{
  "num_hidden_layers": 13,
  "hidden_size": 256,
  "num_key_value_heads": 4,
  "intermediate_size": 704,
  "positions": "rope",
  "rope_theta": 10000.0,
  "rope_fraction": 1.0,
  "bias": "none",
  "parallel_block": false,
  "learning_rate": 0.00102,
  "weight_decay": 0.13,
  "doc_mask": true,
  "dataset": "wikipedia_en"
}
MLP neurons of a small language model. Each row is named by its layer, matrix (down: output weights) and neuron, and shows model dimensions 128-255. Each number is 128 + 32 x the weight over its row's rms, rounded and kept within 0 to 255. Numbers have three digits each. A neuron's up and down rows have the sign that makes its largest values positive.
A block is one neuron, or neurons of one layer that tend to fire together. After each block is what it responds to, as a language model described it from the Wikipedia text at the highest values.

L4.down115:112161111163154121171157036153164182086168133075126160077107113100081147172116168125118145075101163150096121093128103100091120104118093109124092128158105103155105126118133084225167125112062179155135071147075148141142166152106083157144148108090073103179132094152057093132091126168112147118184122171190139140081136162167098138142084174162117130098101186098148126094107158135167159094140
L4.down124:109149152115149123111172165111080114143120082128105125122116072148109107096146097142120129102120118134138153098130080123100096136085100163166141117133121093192118110125094133147112034102149146054175101177098106132162123104184096095115104126093113153149134148069136099179135123120130106128163172114071176162170081152150145082133168141152120178119116141113130133125139112187081101121080
L4.down169:117127133123104142098114153085046103149167157102128147192131120191123175143179160101089114141111146094119167104123133116125155127124110107107167147136111185045131121207153094203143146086135105072122139088135067099120132189088146100134132138122137113130146138208148083087131141079099153164127182123165141095088138172095136120098114125159150142056127087039128115109132111160117082174149
L4.down190:133155190104135123180132163090098189105159128194118119124137083172105091132139112143102169124129124084087144086174127146104172147121111124164143141193131150143122133124069157094133150140042095191052131118172167117184147115103138180157109157139159146147099127096178099163135125148164108148169123117130145068170111094136147188168145125128074152127128116102125091058129117168098074127095
L4.down213:189175184064140144134106163140147147113134144144155141155145085114094078136138111120162145095166114111091095192169087178131118173181060169148106113109132099100136088117108123172148161113129195196080127098094074104105149090172101127165098177104161098129123106100163132118137099150094141139151102155146167142131130157093112039111152145145122138126176115124202061081107095133085145166152
L4.down216:109139145112141089115145128113138101080186218101156141132174110156138135106122202088115161206098138105122132126157138143068174173146151152129167126161081185095132116162101151158182114089158101124121122121174095116121107141152076101111150177125161147142098088107134165149160125147106117162086073087113096090138157145141184105124164104136167150142101157143132092162097110145051144126158
L4.down241:071067208108147154092106172143081109114128113163134145158126156099122107121157132100080063160057105095145166120077101096180078208094121110132175142101125102143082130142195135113110094145149100120079088210103157100133139125143150152128146105055168110138159130149180114101118080064129134098069115122159129088114119125126112171118113150097157128124151114096187152062053088058115120170123
L4.down295:081154141140124147121157166190142115135089114132166126127139163122094102182178155102074118180101127085182176143158129059145104130061134166147126103169133119178169145126125112128090156093186115111127100056105132163129088118151085105152135103135108171136156135152132136100153160073162112100166163069144143065060108084145152104114124115073137058145076123134135122181126145118099178114175
L4.down324:143133074179131091118143108112115123144065138113132070092162147132119123118142082159089164098101092135131087119144105147128075128167132213156093150138100132156140089115111118067131120158143112168158131118151115102198117152105153102138187134102133163072193144108141124153122093106118131154108112089129165146136153135102104083131115118191176107154121159134176161098130120170166182172081
L4.down328:120147127122144187119142109095103136102147142161168158149118172110138121096091108134102069077145090132118137111102158101107093101122052142097162099139069087121096160081157128124131137139101102163170119070094152108169134186149117172105175140145121083133148184172133139121175055129121070141187137193189113077223181155110122135110159160079176098138137083140169155142133114108126171107089
L4.down342:112159120109129156119137122117110162123097039122086181117118122127102106110123153169128145135154101100116136184160130164131125146083093180071069115092088048067116135129130114072173101078123170191083179114117128111084092132122116103121114157138109105077088154092118119045146079134154137130101128115149111144100195142176102166117107174119167052107167140087124089101149109127150075075123
L4.down362:142103139147163061158174154115141151100141110091047129155132085115135118110113132179093113145118128126153150163101144158124059101122154171131133108082096151162171048110102112172150169098132152103097162159132163124122115147142143204112091126097100083147144128076086066140118180123127151143184129133143142168152101137132124121069131131137115189187155113106069148113117061108137086189129
L4.down551:097120111080154089171197132090125151154114124175135127087148149148121174161134110147120153099121047153080140070122118138130147141130087163084096147184138192159126138107141155154123133120151161118091112118135163094136114085193141153107128169130157173128159114100144154094122140101033146135122148118134133144087167183129153191147085137180133163109063077161134105168124136108104153141101
L4.down577:112151094106123136140126111144132139161164125109155069186093106146174146089151101082119205194092163145147147128110119118113147122061127133132127132137112169170144159121094077097169100125159152125122116104091119179102142153129106131139110128114149105199153098101175137151151072132187079156085134147131138094178131139091163132128164159155147155176136140138139078125074130141126119089210
L4.down633:129171135147153155124134149085154174145149092165110133196166145126155122129085124140173108115088085091151117145134118180131140125133090164170117139179129146154117131088132066149179130156150133101164101182117114138109197184132162139156121090071138119066094169107124099131059155121093173133132163165175103093177089128092122099111114135146147161077125114142162149154085118112119136097102
L4.down657:090111130134145158101130137105145160164140151116079109115060139111159106073134079124125104136182147150125173138146130147120111168128101200091037102128169067118092120114168114144134150161121154189133089103181166159151089101171085156076144113132163170164084153135095114080120206131157144126160129189115147099131138137149118158109153111147147122056068104098103147103146173129130027105108
Description: Partitive "of" after quantifiers

L4.down2:114170144118081162144136090174162147119120130188197129166122127146116136176126075087118143173125154055054190087047125117111116153164119101138129125121084068154116137099141143081087146220165207135130157122140103101111167117198086114106156102096161172132168125106087055107110146090141193118112148156106164105076096123097118072119117110118138179077063118166097170142138099143094137110144
L4.down20:107136141201119180140141093112065127178113137190124155128158086138144103151147128133190156178092094136101146138146108113144144131137095103150141113063162100106138130184072126111109141057149131086138128112141120118132111190101155097175135121130149181143076174151159098155116124135105196130101169117144139183137147146155077148122130103122126159159126137109150080115156148126180204117133
L4.down65:114108140122138155147092172128056063140107163126207116092129143089140107153240090119131142166150126139194124109126140078117101101146121098130148167123143130179142135084170153137090148126137186160134140187186151120128130138139075158168133062112084188105169134096068123138097152080115123122103149137056057156146133173085153135145124170113154190220088145157074137147137165099197157084134
L4.down90:122136088153176106063116138101101088156119154121060075116131118085117119109168113181100187101154152138062113136128161128151117129127188098179207139100029172136163174160197115164117127104116071056171121118063149098158119142135151087124133127090109175106099131136153112121126116119109090187155124127118147163161112138119144153122099176062147113127163206127148086152114203137109198146069
L4.down116:128081128126135129198088166110178166095096108091128192096132093150111106173165106072188128110118114135142108108158125100085157123116057151102085105164150102050129093143124145133112114073120138092051105123135135133102115149092186111140149184164169120159095184170076112077071129137086094101148154154141082121048146124166157125148124136113182131091174179041176093104153104136126139123167
L4.down157:128155123139179151124102128075093141149071126126205176109177149150135146035150102143138099072164149106186142145077104106159136166124093156069154097085136142137171160144097058119211098118204106122121119125181095138126129131130140147150067156152167128140137094134088196136142159164104088164139091133134129179131102157127084089137130106179151176093186106125084119142075146188148102102102
L4.down217:101119133094089104125074122090067148109145140064126180107148061107170137149169147161179091160086128144139121132089183084103141119152114130167087132144121125121111077183099080138148082102180143098114148115166150135126133128073151149152168110187154102157097125201147059113125097123131151093149106166160100150157128189140133121139100132157106104138141132141050160140147107077152086067138
L4.down252:106117173186151083132156097130061160077128110150186075165135120082093103184142069118168122086095108116114187123097097149131165092089124150170110110171149133115160133151159104120106138150215063108145146118081158132079141148079119114118143120108097159152083104117118129118175140137119108141166130107137085124116119158046130142110103152123148179123108117007093081124143132076113146119126
L4.down319:036134117103158110134120097110193112143173110133146200110126109115100195155115083122098153063119074130043155139068167148142099108115142087159139105108123143150151110146083112191120062095172061075180105077068139116168050118130141153119130083117147093121119125108112135131177132059108126088138096141141129160166112112137127130115125135156128148121102076152134118173168127152089136107141
L4.down339:082090079147109112112103110107126151095109108109151135125107128112127216100090099094068172164161162155114101118082124114123070170108133143165087135059165123080085165166093144223199060177131106160170179125147075167151110093148129183149126125153082079222165107105198127137145096095106112084173092161105169121124114076119133099131134116116168147152114109085130219188111131172130110151113
L4.down340:151121117136116140186147145118146103150210135135125109153121166148084156106146127144118168172114095144094156155146164114135130046149062108164105165090089198085112145118058146126126170165102109138142120101037097162159119127123087068173133156150199180154160181133132138158170118092070137132140116184159156118138154154148145131107141128157123159126114107193145074157174139105117182099125
L4.down353:076100128115150146111138120118067103118157094174092159140136134078112179124125127137170145135132166191169148163083114117130091162121116102135227070094147074111144104139129134120119121137155098066115131167165057104166067127172093177157084103107146108162144103134099148153107078145152120093104119168112168147153112171137078142115105109050116141141100149123125119114120153128104088152178
L4.down613:033090139092120107137095144127135138122122131167059076182121138125128119161089102203081106100108101149119102085194081055127075136071111149105116082073096119201138125160142184071081120102161147107108141151106113102159162105130114133117175129106146160126126154110132134162114143116143179115152133157147096050124120124067161111128092175109119152163086137158193129149152161147099110120064
L4.down620:184111117153109126152150143140120106131080118112126099113156142119101122101141149119135149074070132135141103145127143166161138099129172096105119145090176115119113110106132168166094143067145184100108104121151113130108108158107130193164116157102199157213154105160130128142134193138139137099148132095092060163169117155091133130104151223087184109182181151132127097147109100088192188131129
L4.down674:083090147161141138098179101097083165135099193159145108115187123149189131089130113071101127138121143192110113125118191123107123139195126075114141140089123077153141160065174076129124154128089142129126113122098178146107136111160052167116113120112179119167137098126073151159184102147111114143031081154173137076164110155156097202160130195106137128112141136132120119150141093117127155154172
L4.down698:169186108092139128157192142048118144091098143208149171140087149131088134165165156111046099145152139076108189096137158205065110109073135109157174129120151143145131197114148152087082092122109133132085114148120146082103125160133158114179144147110122164114147162060164071084178135118120103164170118120089153163128104162114120161175124128104136125138133151132096157115094094150135166094086
Description: Word pieces after M

L7.down480:052139140158142130161102149091102191157080106132108149088162110155135158109116125116141129150089175144117136144092166132122165165160129141110136087062159062112107178198092159157217116147131132128115148142131153148136146033122136156177144196095098076111061094132148094211133049127071139164158117114083152122180139088099150132174129149083114129149129106127115111122164112135122120117169
Description: Split-word first pieces

L3.down71:098067094137128132116092125133092110089122157118167124087049129167052151103095150098184089169177164144156110141091207126120116108122145136118100114134109141125160101167183185135135087205135175138153124142169110210110132161071184152133170071092079157129127115132164135109163136112151092083206106166160146080143151125216103137174135139126151117115135128196166182079114185139150121101154
L3.down299:113112111120120157129075110157149097125121092091158077148138143139129103147157139128120067198125133146113116111099140121158129159160155149151163157110155102175127142166153094147086101135111209107086122085163159153127119105142107139168090081067138125175126151096095103161167141138097055071138131055103134181091167144160170124170068149116128153148129102110120116101170106119127124109135
L3.down612:100091130123127118126113093163143115174194132131187125154101153132102146153142143112113149128151162085154129151107132150148110136106118063129139165062170171130113127118068086120082114123165150124101092118180078159046094139152151132099110191168109128117101075154160106154146156075122086133117193121158164108122112124134121144096113062145087104104212108121158082177096189113143117135113
L3.down671:103160112135119131125150161150085140066138191075144106128094081105107115130122166115150151170146183180134151149179152132192127130222128108083121148145104137118148148095157212142208136201102149122133134093122132113070154136087203094150104110169093126124064071137140114148143115100107126109095121155200190120146155116114157123082080147120085096132120061138126187120144181108125088100082
Description: Split pronoun word endings

L7.down443:158132150145130083097132095139133168118107102176149161105111062024142102129083144098173160073140113161183063120108140149159155153131135165109097129117125128112173086122103109142116116104163114156160182136180049159089170135106110161140139150127116185132139180200169093146160101119097138099121131119134120192141030141141106156125085142107126163156050176073052140123119118155129139150086
Description: "One of" partitive

L3.down207:154114057145128133140137116098134156128166145065150128081101104101113065127157097061183080088100132188079196122129081140189173098153161130128100172183183102136142131139151177128127106110112155115111094091100135150109114137134142091157131126135108182102146141105056120088121146126120151107154097150164087150146120045054178133109130130128146184102175121133122139177157176064119209153077
L3.down448:128152080140103148038137158100149055089202148086150107145086109114104148141140124133120122072103086075121079091091139126132148125177163072072110189107098121195144128102140136154149128070139109110112100146108093185149112104121177182107155100181136160130162119091108132094094106178111157181108179124137120142123125167123137090147118104182096104127153117153182092119132140129171116188113
L3.down653:128107131130172067183145163110103133151124112102122135076098174108137114119109125140138126097159133141144128112207143132153120053132166159072105107110168154138153134110138152126124071089124095166131183110057142096137124155134124195182149137076147187140094150141111098084165133169175174163125142133201136153129092150130070159112154126107075113164081150083130131183125094121114191168157
L3.down662:154158137061126064122113061123110166145166183075119122067069155109155073107134136170182136122114104105188167117141137182115099074079207086120146104158141181141100133110132157136165102133170162093118110155154086078093121152186151119089184133121107165113127078110090155167138119096128120112099133081110128228118133139137151098075127126100117124154122140179137127100182114133149136130183
Description: Second word-piece after m